From a checkpoint of a small transformer trained on Wikipedia: MLP 640 GELU.
MLP neurons of a small language model. Each row is named by its layer, matrix (down: output weights) and neuron, and shows model dimensions 0-159. Each number is 500 + 50 x the weight over its row's rms, rounded and kept within 0 to 999. Numbers have three digits each.
Before each neuron's rows, "fires before" lists the tokens most often just after its 100 highest values on Wikipedia text that the model never trained on. A number after a token or word is its count.

fires before: " |" 18, " (" 17, "\n" 16, "," 6, " –" 4
L6.down427:562435521464460511540500466487612514574523541494481488490506567489556498568491619476505401489482509454506477515510487510601472499449507554475423406500503566484504528560446474566519465497490519466483395446481511490462519572474422440501525433554515517588478442448316505609508496642592542478462462516448452537510439538537533456567477495484614422563497551512535494455523452528469570510492528517490520462547513458339442501481436538494468483492456536478449454459502561591529539501574449

fires before: "=" 34, "\n\n" 10, "si" 5, "\n" 4, "History" 4
L5.down636:549483551461427571397549438475502483531509523559460530480490471492504582529408545563521476559517531485519449519437438444453403577504495505513544455570575515476417496559462429576432467475525458489407457490470574598496458480489437440515506462624472499517453475492467512573456546525554514496536481488496448486500446465407530523488389607513507508434508552484489495385475603457509596493478515523540498590447560494539543436472536526607490490459409617489455482496494513565577503514624490

fires before: "=" 50, "\n\n" 14, "." 5
L7.down309:537508496475534458504475561504512500462451515491525541517465489441443509416519417533494462522455496484457552517573446504563442522514531564516516512561477491463625528596594514489507584508484410494540487494521606435492514490614510522352524574648550504577446544490395522523496532520531464457540513469508498559379466410396537474535538483469400459525456412467577570528518584492457480577481496444440453519563425512477518490465461467511518496433426508455492458517506566547456447423483583

fires before: "=" 38, "\n" 14, "." 6, "," 4, " and" 4
L6.down463:519513497476543570458485486469396450466491586486468452459556504501484455452470608522526559553518398549455513455415469439442570476449444624479470520390520528515665530553552497507431556478545402524529418480410639495448596491502489516509479580549516512571439596484472548460486505471499421529468460514464520528521578491563503449436516447504477516560468536495497564500528561470509492545547506517559434454493372499481513510506574486539495543479492555429557504476489515359522489473498481

fires before: "=" 71, " and" 4
L6.down24:597502524579471602456485508497545484446538489417482456425511493461515519569382606415456390511611441504507613544510459376537515514464470569499432451472546546573537539611533509542472531528489475436515492458460480561516474590468481480493550501523475486592450494506464456543460627496480480473505482509544521563505494567479513437523554396498518593465429443511536500513502469591561432462501522541492452533476523484468450431514513539404529512476433562591465481434447485492449506461514394

fires before: "=" 60, "." 5
L7.down147:509512494543513524499461502549530448494488576570448519504525540449503482517439553521458442444460475538526541482508505477480543525530459653617419477512387468453551486482539396509531508539488425450481494475494518572572637471509493535451440544487600433590462477487448511483508541554489501486499538568487435465452521549436445611600498440479456478522550528509529464496508375479478443564451531473487477622642502429496529466485537478486511536537444383497440505508411511558574472467448575

fires before: "," 20, " of" 19, "\n" 12, " and" 5, "." 4, " in" 4
L4.down76:454539517347459494529476498504470388522419539449509358541548516499510480492575520441519581422575513523366530549458499508573500461532615415552499585438463442501484453515510504515544484560475486537482519508514422501438434393494457489501516445493534449507512558606538490498491626469448473457464488390520524530565425476588507585563521497535446447559540396477558534510518489474521449536454474557453555481431584468471530535497519545447533536511518507477498475517530598472524480587495514

fires before: "\n" 45, "\n\n" 27, "=" 10
L7.down441:475547574500437503562468464465636470469442482502541502566535452483558413497534471459455486566440506551483451402509563471527504496435516416559488475547414500470576433515446543472557558471589446482435575653421449539487572507487574499495510603462550583468513482466653449396466410533572396479432492533470468523500476486491449466525451515444509519555475513586441496471540473553611433499452467530496509499514533563503569495510489504472468494499511507444498572516470499529574490418482537

fires before: "\n\n" 30, "=" 25, " |" 10, "s" 7, "ce" 5
L9.down325:497554590543546403603529493438544549469557454528447515480418531571443484454505486462571407517477512512578414582517562523472389521532489513497377447536516580527516565488501635500438430446552489499478582501532520480521483549461404532553511500485411541420566549471509526479523494527658476436534404489441391456551493546508449505511561503457503495563452490487561466506475477493434465411452439585489475545457549518554484432557545491522523502494547441499501564454431528505464541495491540

fires before: "=" 22, "s" 20, " =" 6, "\n" 5, " career" 4
L10.down338:515499590513437458448511524506508484476451453504479524508562527547422552485467490438494561418530564456477509490524405527540453458499526383537571551533496491568537629558483522483470565465406513499525606533542513515461515544519443482400520423566529556557464486505514414481550441556513627473471455522400442617453486473466447519466498436455541402493532529463486524488594554434466441543482540646528428540527553508432424493411503476498527435467549540490512532505411555480552522509433522

fires before: "=" 55
L6.down198:518473442487566558488464564428502614482566585410498560493484495544474552401534510527507466519437531496456557558486416557454463533537527536521390443550545534401570536529584517485470519506554394494462521500520570540487544530584527478464478529556490575537503542474469545422457604535463441473468532487485456544489481413471565508418600448627471527528460432446494510502582554557472520465414420466517510545483368487463518382524564465555522547432456527453513466520530502470489445456464531

fires before: "=" 78, " |" 6
L9.down93:539548512493538495540500522574483450572531455458455462573526424542543553522509502574490492527526467579391486401466582479434494510550454490410529491512516456471547376584443502522543518482557414486531544550473474493481557526444493538573502541473536467514543546490520478478471547560485472490475432496582458524585488512648422513432519519472561531517529557527496491490423421565483450424424427560502436475541543418389609467488543440458548461508519473463435534402509453450398622523506497

fires before: "\n\n" 16, "=" 15, " It" 8, "{" 7, "era" 6
L7.down377:572515597525557460543522540438504398433446563409463524468453539396451512440521561511501489500487464535485493502562478462525448543497568516435428619621473485533576501521482494482512517544513443541513473537487560549515457518548512465519550543593532569515527534552435530452514551523524430497592470370521504512439516500444520533495462482452443443441480446516618531453531558521390474457461447488504397459492394536465491493400534468554585559443561524492411514501475486567427478491593563

fires before: ")" 26, "=" 18, "]" 6, "track" 5, "[" 5, "(" 4
L9.down340:594556540443431478534572598500542458527483489493448445490517532532510515460440377510484398495465516464494525528478492549536312491459532466438452580603549466498512489570561455571577546488507425416509493518585526461537423535501499501554634474672517513449476481426490425557474487545625478580476532457490456417472452478406472525506528522459509518478504474494514464503547415481477514491466489516443392513487507472436555514517452527503555463468482517536494549525484559515495526514581493

fires before: "=" 67, "," 4
L6.down53:577469560492528526541522409491487440500483515486496550497487548534484439472491543480555469505552481550487540496499427472540594436518564608506408504457466483619546521551437419436454509486431472487546398521488503504448587485460496539456457567477501472503508465508488529477539613586488554409546490485467539528485564473515444504545470404489482506528400424511507530533472384536548588378491500599471487340526474465438539535547492540457524529638474470597483539507414560480487485470476547

fires before: "=" 61, "AM" 4, "s" 4, "\n" 4
L6.down179:498465484463498446549513540474533581465523561504486579618582436438503460444452465549466425462369520477434598555450428544527534562394451581422496429500516508464487513570498510563489535497452506477407511457464543526490478530631456577561442494463476544557595516461438576420489525486522466484475477494468569490427511491437526556486547527464525466482548498459498570575550444478533575488404454464569453577564501509532509530548479483492451527437485449572480431474544564559420478573552571

fires before: "\n\n" 43, "=" 34
L7.down204:582529524468483530433523386448435444532477509460486456422510468400524471519440467565455451436451562486492438606485497441524433467521523644540488392521511585518539423497527494537524506524537447545530529442456505563491461491466389446546537549485530490476527503526533582499466591526556432577512550396523499500452496469438425559602394444464479483451474529571559475550572521441467501520407438476603515527479484532514475561549472528569497549520557571575481488436472529547476515467593491

fires before: " |" 34, "=" 14, "rs" 6
L10.down262:511546491598478537484549511477457513457503465501393514473475457452620463511478434568500477552475434533479496463423526433472524489468522477517510481541529484475498357514449493476577496534521476424510449532520455571571527557549577474553572580523464533500433453460561514464401487539510430464464592509515578469445456543393520499579510557482473525508426552524477543476593455537488583505388394457497475572447502516482543529439463527481507472480542491544433594525462518548690538414497486

fires before: "\n\n" 34, "=" 29, "\n" 5
L5.down244:519500440554540462507502491549449569515655515465494481451491566475487431493424479586453459605417515528456540481568466506463485490476481607490457432501536565602480540557570528486506519496450541508500462428476539459422509500606519479561543519449481396509521510410539505532491509443499594435524562514559562544473551459479521487513497547597520509489420380435539519484531548538558419523409495484522416560549539496500437596480497467440535455410421442489492470504554421513428515496429592

fires before: "=" 88
L10.down226:542593414544511519509550499504561541415577435383431541390519496529512460475589540494460465550573562543526391594501542587462519453442478503450480483475518538477489384443418513509514535528482444528531608538512540488512509528506526527523488458414409488500477566515604527508540458397470481478515591584518536470499530570541453506462530516610579476527456494493490502508534482566470448420449557545498477406437441474392480585539514498478605519491415478538502560438479489543509466473518478

fires before: "s" 52
L7.down278:503467467501566390481682449521522498529456516521515569501407508503499530525486551485557544541488418530413528514499434533467498530488533493513548477507531529493587495537503539480484488456524465456496530499496559360412613529619439468543555488607448607459460538391518481553477449464542548435465552537465501432531550426446485464511564469500512474555508491491552498510568470421534445588511499528501472456401492490467447479488542451526367439391525548513626477552482527494499516472478508

fires before: "=" 72
L5.down250:538538392499499475546441511520471423461590593445547510498539450409539469554495460540466458475439518545396497475425444517494441529516544511558532408489597515521605427445509485517512509466398526488508531533536483492421509478501573498522538515543519418475478492431464551510470442560610397561549597628546484472530501526492461471518457409605554531504522556502577504511502553488438406549435477497530379523511505469449407509525538500487490495447414472534547525475473594442568560541538514

fires before: "|" 46, ":" 4, "l" 4, " (" 4, " |" 4
L7.down194:424499463430497445493528431526407455461447494507518552550509531450688486490498511441412570536582491385559531548430479493523557482471603523498455440513502499574557560512418556441534548451482478455532493500490532596449524443564571526472444482500562528570578529533413532567460620420510516437559369453507483509492443505564423434462480491480526552553492537513517510496431472485453420425510439563492481488481441534554545489565480416487485555514574498517487512443506476485544554551484514

fires before: "=" 66, " of" 12
L9.down365:505516592423431490492516435514519551513506491505391393449573513505526454508416525531505477497479476435593564477540490530483444476439518405498520603507567445592457421559397530565502596495459491400520533543481536444503521533529470437485538504545475510610450599391513472516497521608520516475451473448475461501466470555446467498576560518465492639474474471482502500518522502508486495513551494556547509492521480480534576554508475427450446353530418541489584517553425441451543456549547543

fires before: "s" 48, " On" 8, "=" 5
L5.down169:435517488491549457469587523579489453527526477468495493590391501507442579505455419540530489502443482514496451525508483536535568509465544533430530611444500479483505456471592479415449510508477633448545518540521407444363527523465455614456519544498465509573484510567513511516512428442501585506536570522465450566493476417444470428550475505414379473594529489502481492482551461531433519543600553484399537559450534476538531473483472494565513449549508544442566399531496514523581541437470533

fires before: "s" 55, "," 4
L5.down276:535512496506488472550520391516548452559492448554451525510528554521533410489481455584521466593453517461499409541547511576505630472486451472577587554538466531509522517468573434437503499468502450436602574440534530527439534481591477573488388458487503450472493559560462562539571419550503528440493480538480524505494508460480357551512457459491496485546510493454495475514482458473477502461597530547404559487568463403538486432573556385555538583466443488482520416513470519436494450466590450

fires before: " |" 49, ";" 14, "." 4
L6.down132:401546560505452514526513534526431417519438480524478472510453562569495400487514514444404506510517569447524525356525540519546472374486550505623488459567495570580572491495431509476453555421479426470520573538474506490484467524493561407486549581490526557494540493505449451553552512473499557352559491440508483502539545466526461520505563535434459552530521475453531471548453485455420458502545484538527522482475600592498507545577508464484471492549493403551541425398514485514455618459457539

fires before: "=" 56, "\n" 22, "\n\n" 11
L5.down497:529514568420470459536429455514478474502511629557434524473569428476460544543469501509557515466505491538587534535454482485507514451494483639537556477583432507444517457468486437475446459469486437481520464519550504488456630443588496556450458562556490464512463416560476536500440514481532512537464464510415512597476468534523478419561494501543494447424502527404466543477455511578547496486508446400527508598510508425593464491574466538663422540543431587586483490421522532519496469480547503

fires before: "=" 56, "." 7, "T" 4, "ES" 4
L9.down261:494599466516512532480521557565518530499544463478505537505486536550542480517514528448506489513621500400536497515491525508573452370503481513447474469512440505542499547456420494482504526505469473486567542563446522477455471451394435523460496495511525559424610527523538484559609476507588472472548435414503597420510445526552439461511507616491495579430479496429465457481481443460458614499588451527461491449413552510420463572501443447546539496345516480604549507477508428555456562496557516

fires before: "," 53, "'" 7
L9.down383:537525420507508538611539548478523457426441485494481587501603484524469431383496396466436437503461524446482429526494511512516512535563572478502549483445576525570494438425444492453516602538477437486532489525524527562500500474493502517533570587515450518488532570366405532563422488553473456449546559459422536377428529454456483408464536528558509483563439541456582513503552436498475545489478506462449487462500475520550607534566497477510517564518449422549557564489588569505548482545450504

fires before: " |" 58, "," 8, ")" 6
L9.down503:470511642388536535474498433476506438472528582553429472515504494482429483508471529567468489530485520437557512515436530555517488487562558478459544559442597519468463473555460394561472443503470527519526483551568489456490519589485444400580590434526498456485467509459505532515546607555471555519504524455393551435421438516535472492527474444537478522465441515517579455523528482397460601401571485556517505450423613448537514506543587493466419531453462474526526560487585464509547597486512468

fires before: "s" 59, "ti" 4, "?" 4
L6.down139:496513607434527427581485559586447575416501510431492534540509481512461483517523498457448515498513458525403543560597386505462479421486505526473510484546522492489523501541610572483550540470493386578527550591531486446477496534529537499485559496484432546562454496514519498417538460476497507398475453653488470533441444454469533451478573423522449530503514534500569581439534515544495347493502493515521372461437523491494519571474436489406483496485522522446453515566492613562543491518476525